config.yaml
vocab_size: 651
norm: "rmsnorm"
qk_norm: false
init_std_qkv: 0.037
final_lr_fraction: 0.0
MLP neurons of a small language model. Each row is named by its layer, matrix (down: output weights) and neuron, and shows model dimensions 0-95. Each number is 200 + 30 x the weight over its row's rms, rounded and kept within 0 to 999. A neuron's up and down rows have the sign that makes its largest values positive.
After each neuron's rows, "fires before" lists the tokens most often just after its 100 highest values on Wikipedia text that the model never trained on.

L18.down2,196,219,205,212,240,240,211,164,235,174,173,265,160,200,244,236,212,216,194,152,219,227,240,172,226,150,152,193,220,178,191,195,180,200,191,212,188,223,167,214,240,146,196,248,171,190,172,186,215,226,191,214,196,234,193,220,151,175,191,204,238,157,215,155,209,194,230,156,242,215,172,203,211,136,200,186,230,209,215,170,259,205,260,154,231,190,172,218,188,203,220,222,212,215,122,230
fires before: "ed", "ing", "ory", "or", "ive", "e"

L16.down189,188,217,207,243,217,161,208,153,191,158,161,201,244,244,178,173,203,189,205,186,175,206,224,227,203,164,204,192,160,204,155,167,200,206,223,200,177,206,190,144,198,223,145,193,229,166,147,202,139,201,181,171,202,167,193,187,198,197,220,215,169,146,228,151,148,189,158,145,210,165,187,201,108,216,208,235,157,205,207,195,191,215,227,129,203,153,166,188,161,227,161,183,220,210,182,226
fires before: "ember", "ic", "ive", "el", "em", "ing"

L19.down327,217,214,187,198,222,202,186,158,188,249,234,250,181,231,185,244,169,174,224,165,136,177,163,203,229,228,205,166,163,180,207,250,178,199,226,224,177,238,187,195,140,273,217,216,197,222,218,164,186,238,209,200,338,188,239,194,180,243,194,215,230,199,198,205,213,179,237,203,184,203,134,185,144,138,236,165,218,186,180,196,186,197,169,235,207,177,211,169,153,207,201,207,229,197,225,229
fires before: "ater", "ik", "iv", "ess", "o"

L5.down28,207,188,210,156,188,257,240,202,229,188,199,211,186,165,164,182,223,214,229,187,154,187,205,156,195,158,170,199,190,174,225,155,136,225,193,204,243,181,198,180,241,214,185,212,173,237,202,231,257,194,229,180,186,185,232,197,167,215,176,213,205,163,163,214,189,217,209,235,233,181,152,200,203,221,192,258,212,187,214,210,194,168,149,195,189,262,205,159,208,205,181,226,199,205,190,214
fires before: "ge", "m", "b", "ite", " of"

L8.down137,192,177,233,135,224,193,147,162,128,176,187,207,183,171,173,193,222,244,215,194,202,205,248,189,214,101,239,203,237,184,204,213,178,216,143,245,142,189,236,202,242,178,148,149,239,246,187,240,221,204,205,178,178,198,219,226,211,227,178,173,218,250,195,172,215,182,208,187,203,230,151,221,227,205,206,179,152,196,205,177,182,172,172,209,228,199,128,191,269,213,195,230,150,185,203,186
fires before: "ue", "s", "man", "t", "ing", "ts"

L10.down324,216,213,171,173,239,217,235,165,139,199,183,198,187,214,175,176,247,196,170,275,178,210,205,213,171,155,232,208,147,195,286,212,215,218,163,194,204,180,219,235,194,193,216,223,187,217,185,202,175,189,181,225,223,213,232,227,168,243,143,168,196,168,184,203,162,194,175,212,187,224,188,176,185,240,229,198,162,224,157,247,216,176,137,255,154,197,191,186,219,210,205,203,216,207,279,238
fires before: "ing", "t", "ment", "ed", " on", "ic"

L12.down222,197,230,230,172,167,220,198,241,218,167,235,177,172,194,211,254,211,201,209,262,177,206,153,148,190,223,217,179,173,217,179,213,212,194,260,230,178,203,186,167,250,178,235,164,165,166,219,198,150,217,219,209,187,193,183,193,173,222,165,184,160,185,247,199,237,178,213,247,137,272,224,204,201,183,126,225,208,220,218,181,236,259,192,211,158,222,194,205,264,156,213,165,187,199,223,197
fires before: "am", "ip", "as", "et", "ri", " C"

L13.down111,188,231,207,176,240,237,213,185,180,230,181,197,197,175,233,241,197,195,227,171,231,162,161,185,228,207,210,127,218,209,222,154,185,165,189,239,185,181,201,208,193,168,246,202,163,270,213,177,191,207,208,204,254,176,146,263,174,212,152,188,181,218,212,252,274,222,226,145,184,190,183,177,181,151,241,154,189,166,191,191,299,198,218,153,184,189,166,246,201,192,198,192,198,195,214,218
fires before: "e", "ed", "g", "es", "ch", "z"

L5.down90,240,221,211,111,215,185,174,139,153,142,270,188,175,204,186,242,176,185,235,228,193,248,212,200,216,186,252,179,200,199,192,185,189,141,182,220,238,202,198,250,227,196,195,154,165,209,186,233,209,181,189,216,233,205,221,169,195,186,192,243,223,246,174,189,167,164,204,205,199,156,197,206,191,179,196,186,196,234,171,215,200,199,178,254,182,210,216,241,212,189,174,172,226,193,241,189
fires before: "ic", "ia", "t", "ice", "ing", " in"

L5.down8,220,198,245,212,182,198,211,246,211,241,224,207,234,176,112,206,191,125,206,213,201,155,153,166,183,198,197,224,145,181,253,182,204,183,177,198,218,199,179,206,210,203,159,185,202,214,190,213,240,190,199,163,204,222,214,227,152,227,216,167,200,190,197,189,186,190,173,203,188,142,203,172,192,194,171,191,246,180,246,200,193,200,185,143,180,199,174,219,201,220,214,208,145,228,186,180
fires before: "r", "ess", "m", "ge"

L15.down204,161,217,181,220,213,204,225,212,208,193,138,200,183,245,223,193,216,245,242,182,207,197,200,187,163,196,188,176,204,199,251,191,259,206,179,228,160,216,173,218,182,155,207,219,140,209,149,213,192,260,235,198,214,227,182,194,174,250,179,187,237,209,217,172,207,232,232,130,226,175,169,202,135,231,185,205,233,205,167,212,244,207,179,153,227,245,189,160,226,171,221,158,231,168,277,198
fires before: "ed", "ing", "s", "e"

L16.down158,201,227,146,213,187,210,176,218,197,203,185,187,154,173,175,222,214,187,231,135,193,177,240,163,166,205,242,185,260,201,192,259,185,181,210,187,210,191,238,203,188,183,195,223,219,214,224,138,207,199,207,237,227,225,196,222,169,236,211,209,204,161,243,230,258,210,221,174,148,197,139,184,209,210,191,167,260,202,193,174,202,167,229,218,195,242,138,225,261,139,191,204,190,215,243,237
fires before: "ed", "es", "ing", "ity", "e"

L14.down363,210,268,240,226,197,189,209,193,188,249,207,198,260,187,275,221,217,265,269,176,229,173,214,264,220,153,234,161,199,164,203,199,218,190,196,215,207,175,202,201,206,200,217,185,223,230,196,192,251,191,231,164,192,143,159,225,162,199,170,162,214,185,204,263,195,194,200,236,243,195,126,187,191,193,197,192,201,208,230,197,247,174,183,193,202,207,201,192,217,185,178,248,190,242,199,245
fires before: "am", "e", "es", "ess", "or"